Part of a small language model's weights: 711M tokens.
MLP neurons of a small language model. Each row is named by its layer, matrix (up: input weights) and neuron, and shows model dimensions 176-303. Each number is 128 + 24 x the weight over its row's rms, rounded and kept within 0 to 255.
Before each neuron's rows, "fires in" lists the words (lower case) most often at its 100 highest values on Wikipedia text that the model never trained on. A number after a token or word is its count.

fires in: "their" 26, "its" 12, "his" 10, "two" 7, "personal" 4, "home" 4
L11.up305 [ 95 127 148  92 139 125 105 134 104 138 167 126 109 106 109 128 109 121 120 110 113 158 127  88 116 164 133 110 105 121 119 108 186 135 104 162 126 140 144 121 178 144 139 159  84  91 146 144 120 123 134 124 121 125 113 137  95 151 144 129 126 166 130 121 136 112 142  76 143 132 151 108 129 152 123 152 106 101 140 120 123 171  92 101 134 139  84 178  81  76 121 155 116 114 118 137 137 123 153 135 104 118 161 166 103  95 126 135 140 128 167 126  95 126 172  97 100 127 137 119 143 132 140 101 153 143 120 125]

fires in: "early" 19, "new" 11, "san" 9, "professional" 6, "began" 5, "united" 5
L10.up530 [122 148 136 108 149 131 118 118 133 106 144  91 105 130 132 141 173 121 105 147 120 182 160 142 124 120 131 140 142  81  69 125 122 158 120 125 144 101 124 134 184 135 132 157 110 138 106 126 137  99 157 132 154 101 146 148 107 111 174 136 152 126  96  76 106 111 118 133 148 142 171 117 127 152 134 137 164  74 114 135 116 122 144 152 101 144 140 177 121 127 157 154 124  70 120 140 178 164 123 118 128 162 147 145 123 134  93 155  93 148 117 145 106 141 139 108 135 148 124 118 117 115  86  94 160 108 135 106]

fires in: "from" 34, "with" 19, "by" 13, "and" 11, "as" 11, "to" 4
L2.up211 [118 133 108 164 123 123  97 149  86 129  93 132 121 129 113 151 153 121  91 109 190 141 140 149 129 108 137 137 153 181 129 107 160 132  93 118 177 125 166 130 122 109 105 145 134 109 125  96 160 173 121 124 144 122 136 160 147  87 102 116 101 154  94 116 139  64 147 157 144  82 117 140 122 148 137 139 160 124 104  73 111 132 116 142 131 115 137 125  85 117 131 132 137 152 128 129 149  92 132 129 146 151 135 121 114 115 125 103 115 101  93 132 135 123 132 147 111 120 151 180 106  95 116 116 128 117 127 126]

fires in: "by" 37, "0" 21
L2.up306 [124 104 119 119 151 138 149 153 142 120  95 156  96 131 108 124 129 107 158 106 120 143 153 112 111 108 133 117 146 154 125 136 141 103 124 126 132 150 116 126  89 101  83  91 102 152 155  95 165 108  92  98 155 126 107 125 134 110  78 144  72  94  99 139 120 109 182 104 163 152  76 124 124 171 122 148  91 140 153 123 128 119 148 134 104 107 136 126 116 137 119 127 171  96 118 120 141 129 116 123 127 147 123 109 112 133 130 140 143 120 114  93 148 128 149 116 115 138 119 126  97 111 118 126 112  91 148 135]

fires in: "born" 42, "place" 10, "in" 8, "opened" 7, "held" 5
L2.up345 [156 144 118 115 151 128 145 123 140 114  74 122 111 148 132 114 135 120 153  72 190 117  97 160 122 160 136 116 126 163 145  89 127 130  90 111 116  70 166 132 116 113 138 142  99  98 108 106 122 107 116 132 152 139 133 172 144 163 153 136 137  84 131 148 152  88 170 140 131 170 119 100 118 128 160 161 139 108 101 123 141 183 155  98  84 109 120 136  78 137 125 140 114 181 146 103 103 137 128  72  85 135 135 119 111 131 119 126 156 195 151 149 130 168 145  85  82 122 105 158 123 159 116 115 115 139 121 117]

fires in: "only" 27, "just" 17, "very" 12, "too" 6, "least" 5
L5.up142 [144 124 109 128 158 121 152 140 110 162 111 141 118 102 124 157 121 157 122 153 118 128 135 139 117 105 155 167  99 132 123 113 172 113  89 150  75 146 105 158 160  85  80 117 155  90 143 117 153 132 139 158 139  76 111 132 144 137 121 149  68 100  97  80 128 113 145 122 140 142 140 127 115 195 121 130 132 150 138  94  92 194 165 116 121 161 152 162 101 129 143 130  99 117 130 130 131 159 132  87 149 108 120 151 130  63 118 157 140 130 160 162 134 116 131 131 124  88 119 123 114 101 139 167  86 138  97 153]

fires in: "by" 93
L2.up734 [144 154 129 120 147 139 117 140 109 133 104 181 109 136  96 175 119  85 149  90 134 132 161 110 117 141 135 127 165 145 140 155 129 124 135 141 153  98 158  98  71 121 150 120 102 128 125 120 111 153 114 115 132 127  91 140 143 100 117 140  98 144  99 126 132 108 168 148 122 124 109 120  98 115 145 131 135 129 122 142 150 104 113 111  94 138 174 147  91 156 130 101 173 132 127 167 142  96 104  89 136 124 114 113 111 130 161 135 157 125  82 131 152 141 120 118 107 133 135 118  84 146  91  89 121  82 114 123]

fires in: "of" 34, "de" 11, "hajibeyov" 6, "v" 5, "anandavally" 4
L5.up300 [ 92 153  79 139 137 145 114 141 146 118 141 134 117 142 141 153 133 120 147  86 131 136 108 113 111 192 129 139 104  82 151 157 125 103 120 126 153 100 142 115 142 120  64 158 119 152 104 101 108 168 165 138 130 151 116 149 107 163 120 139 124 108 158 112 110 123 106 154 179 144 147 141 146 131 111 110 152 145 137 112 136 158  98 120  99 113 110 141 136  45 156 114 129 135 114  89 130  78 125 126 138 121 138 149  63 120 155 127 102 139 131 123 116 124 136 121 140 154 145 116 111 165 139  69 159 142 108  79]

fires in: "women" 15, "woman" 11, "men" 9, "man" 7, "people" 5, "player" 5
L12.up207 [147 139 144 104 112 122 107 108 117 136 101 116 141 153 111 120 118 119 136  92 107 116 159  68 125  99 136 130 122 156 162 108 129 121 127 115 135 109 114  86 132 135 124 161 155  89 104 120 131  96 125 139  97 149 140 188 136 164 150 148 128 130  96 107 144 160 143 123 102 136  91 128 156 171  97 151 124 166 132 180 161 127  96 153 150 106 125 135  86 132 142 107 133 176 137 142 144 103 107 111 153 119 166 144 110 168 165 156 155 133 177 117 116 127 152 135 122 139 149 120 132 148  74 141 109  87 113 117]

fires in: "in" 30, "of" 10, "new" 9, "conley" 4
L13.up994 [142 111 122 161 123 126 139 110 167 139 144 127 143 102 107 155 167 156 119  98 133 195 127 136 129 112 124 127 138  94 137 120 121 136  94 151 133 109 129 105 136 118 137 120 120 142 103  95  95  95 115 137 158 117 122 140 151 147 144 129 169 129 118 108 102 127 133 125 174 154 150 124  86 133 138 174 144 133 136 101 106 101 144 137 127 142 108 140 127 130 131 158 112 107 148 118  99 118 122  91  93 167 119 105 176 116  83  95 132 139 111 118 152 184 132 117 141 168 127 135  96 146 129 133 184 173 153 146]

fires in: "all" 31, "only" 17, "least" 4, "free" 4
L11.up803 [ 88 167 113 136 146 115 168 151 115 133 139 146  94 133 134 188 152 153 126 136 151 106 143 136 117 119 118 132 132 141 126 169 105 109  94 128 119 127 108 117 171 136  94 118 133  87 132 147  97  87 124  95  98 111 120 100  97 148 108 142 109  79 124 122 105 118 107  92 135 104  96 139  93 146 116 137 129 144 132 158 112 148  88 132 154 144 122 104 131 106 117 198 113 147 148 138  96  96 189 148 173  88 152 148 122 103 109 163 117 118 138 128 123 144 116 139 155 126 130 125 131 146 149 136 128 122 100 142]

fires in: "world" 38, "international" 35, "national" 14, "european" 9
L5.up1119 [129 112 112 166 164 107 136 108 106 130 140 129  95 117 117 158 166 150  92 136 134 145 110 149 126 147 136 118 102 152 103 149 109 100  90 110 145 147 123 130 145 148 142 141 126 112 160 149 127 113 134  67 132 122 104 129 115 166 155  94 108 127 151 152 171 149 127 146 162 129  92 119  91 152  79 106 162 115 123 141 134 113 124 184 173 145 121 148 118  97 167 147 127 146 157 130 171 154 136 159 131 143 146 168  81 125 142 131 129 107 124 112 140 128 105 115 129 112 146 151 118 113 103 155 124 158  97  91]

fires in: "by" 21, "than" 14, "about" 14, "over" 11, "around" 6, "replaced" 6
L2.up121 [112 135 106 121 159 148 123 155 111 136 103 125 170 184 122 133 141 133 140 109 189 108 148 134 121 140 105 139 149  92 136 144 138 118 113 125 140 130 116  96  92 102 138 104 134 123 106 119 131 123  95 109 139 146 135 136 140 173 120 107 140 126  86 156  82 103 159 145 120 133  74 133 124 137 168 137 176 152 147 123  82  82 132 122  74 138 110 145 130 141 114 127 122  89 137 122  98 123 117 110 107 140  99 124 109 154 136 151 133 153 121 129 141  84 144  93  63 129 126 121 103 179 123  85 142 133 157  93]

fires in: "women" 27, "player" 13, "men" 10, "people" 7, "man" 6, "person" 5
L5.up132 [114 175 137 103 132 120 105 122 103 133 117 120 110 169  96 113 133 122 123 105 156 139 198  67 122 112 134 174  93 155 144 128 104 132 133 107 136 137 109 129 100 128 129 136 133 123 133 133 106  95 122 124 126  93 132 153 132  96 118 122 119 167 125 138 133  95 156 136 119 203 127 112 106 111 102 140 134 152 123 134 137 149 105 126 136 122 140 125  96 153 164 108 163  82 138 134 146 110 147 159 125 128 147 163 110 147 144 146 123 110 148 107 145 110 115 164 112 156 151 118 122 141 136 104 122  97 134 155]

fires in: "and" 42, "its" 19, "which" 12, "that" 8, "their" 5, "s" 4
L8.up985 [111 113 143  63 150  83 147 175 138 142 112 129 119 131 128 100 104  92 123 101 115 126 126 150 125 125 139 156 116 100 109 147 133 175 105  83 126 122 125 183 109 152  86 141 114 141 136 123 128 171 125 146 141 124 140  89 120 124 122 130 127 132 107 110 118 102 170 135 124 173 156 160 108 144 104 144 169 136 130 145 138 111 135 133 149 121 120 164 100  87 161 150 158 138 111 106 130 104 128 152 109 125 145 135 120 119 124 105 142 113 159  86 137 130 129 124 161  90 137 118 139 112 140 141 162 131 164 162]

fires in: "in" 21, "on" 18, "to" 17, "of" 11, "about" 9, "for" 6
L5.up810 [122 132 106 131 140 132 114  99 161  92 116 131 128  96 127  99 128 139 153 114 163 158  85  95 119 170 137 112 118 157 147 138 188 153 111 103 115  68 155 138 128 136 115 102 128 159 143  80 155 153 135 118 159 100  70  91 103 109 102  79 141 115 131 132 112 113 133 142 125 106 118 151 137 127 113 128 160  86  93 102 120 148  59 163  98 133 159 164 104 123 122 149 115 178 154 169 139 104 100 116 182 153 135 136 104  97 165 136 142  96 105 117 119 129 146 156 135 130 140 137 136 132 116 102 120 146 138 137]

fires in: "in" 30, "the" 10, "on" 10, "of" 10, "for" 5, "first" 4
L11.up400 [110  93 119 183 103 117 105 119 140 137 140 164 135  86 130 115 161 132 137  90 153 153 130 126 130 146 161 128 147 136 161 159 122  76  94 146 146 115 156 174 118 140 169 101 131 127 130 113 108 116 120 123 143 111 134 115  86 169 100 124 134 128 117 111  97 100 122 117 146 130 126 167 132 151 104 112 123  92 104 152 138 146 113 158 113 111 141 132 103  94 137 100  82 158 137 119 135 110 124 130 145 162 165  99  96  73 107 115 127 144  71 159 177 134 169 147  91 122 139 118 140 122  70 110 113 111 160 104]

fires in: "of" 23, "made" 16, "in" 15
L11.up873 [152 134 132 129  99 137 148 116 153 144 115 124 149 111 102 118 132  99 129  75 175 148 113  98 127 162  97 140 173 112 131  96 132 151 166 106 163 132  95  77 104 113 155 114 209 121 113  94 105  86 119  92 178 129  82 155 151 124 149 132 119  83  98 120 155  96 144 102 144 171 127 131 109 158 185 125 150  78 125 146 109 129 142 104 128 166 109 103 130 154 127 146 118 156 134 159 111 162 125 124 125 152 122 137 162 114 122  93 124 164 110 161 175 148 137 142 126 130 145 130  90 183  95 146 156 122 108  85]

fires in: "between" 26, "by" 25, "of" 15, "young" 6, "older" 4, "both" 4
L2.up226 [112 133 158 116 116 153  97 124  85  91 130 108 107 119  62 139 113 138 159 120 173 144 111 141 129  91 109  96 134 126 157 146 114 148 157 103 132 138 169  97 118 130  93 124 146  78 115 121 109 139 124 111 121 111 123 180 117 135 107 185 140 180 117 121 110 123 165 119 149 173  95 150 109 118 118 175 155 163 101  96  78 127 113 115 101 138 163 165 113 143 120 156 126 127 117 130 141 142 101 133 149  99 104 151 108 152 113 198 160 154  70 136 150 117 138  64  98 156 108  88 112 130  80 132 146 100  79 136]

fires in: "by" 95
L2.up605 [141 138 141 139 164 102 105 115 118 134 111 164 156 168 100 126 137 138 120 117 145 149 171 156 120 119 104 105 137 102 142  94  67 117 116 142 140 106 157 139 133 128 101 108 108 103 106 118 135  81 119 124 128 180  75 131 157 190 156  92 126 131  84 145 117 133 113 122 112 132 131 119 114 110 137 192 153  86 127 136 179 127  97 118 117 124 142 112 123 131 102 120 182 103 175 149 132 101 106 113 135 141 129 164 123 157 102 139 145 110  84 147 135 140 139 155 121 113 143 169  89 124  99 153  88 114 136 107]

fires in: "s" 27, "the" 17, "and" 8, "his" 8, "her" 4
L12.up152 [125 130 144  45 111 115 153 194  98  99 151 123  80 120 105 141 104 120 147 112 138 110 111  78 124  86 117 147 107 147 148 118 136 115  84 128 123 141 155 142 132 129 135 151 126 135 150 124 124  89 157  41 109 118 151 144  96 131 153 157 130 115 131 100 118 133 159  96 139 213 132 112 101 160  92 140 128 114 138 158 103 134 118 100 144 162  86 111 135  96 133 121 121 125 147 156 119 129 158 150 112 121 148 123 121 107 105 129 120 118 161 109 171 163 133  99 128 115 171 141  92 172 152 108 143 121 126 148]

fires in: "its" 24, "their" 19, "this" 10, "there" 9, "his" 6
L8.up887 [ 90 113 121 128 125  82 153 145 159 152 180 176 100 101 108 108 154 122 121 134 113 152 123 107 126 138  87  89 125 140 120 112 116 147 119 146 101 135  98 123 115 117 160 144  86  53 133 108 136 134 166 140 144 124 162 143 110 162 143 135 116 144 153 117 150 117 163 132 157 126 141 155  87 166  81 131 119 132 126 120 137 153 133 124 149 133 146 150 126 126 120 164 132 106 126 154 134 129 151 126 120  97 154 125  89 127  85 136 131 126 153 120 111 157 168 160 133 112 119 120 132 110 119  95 117  81 128 132]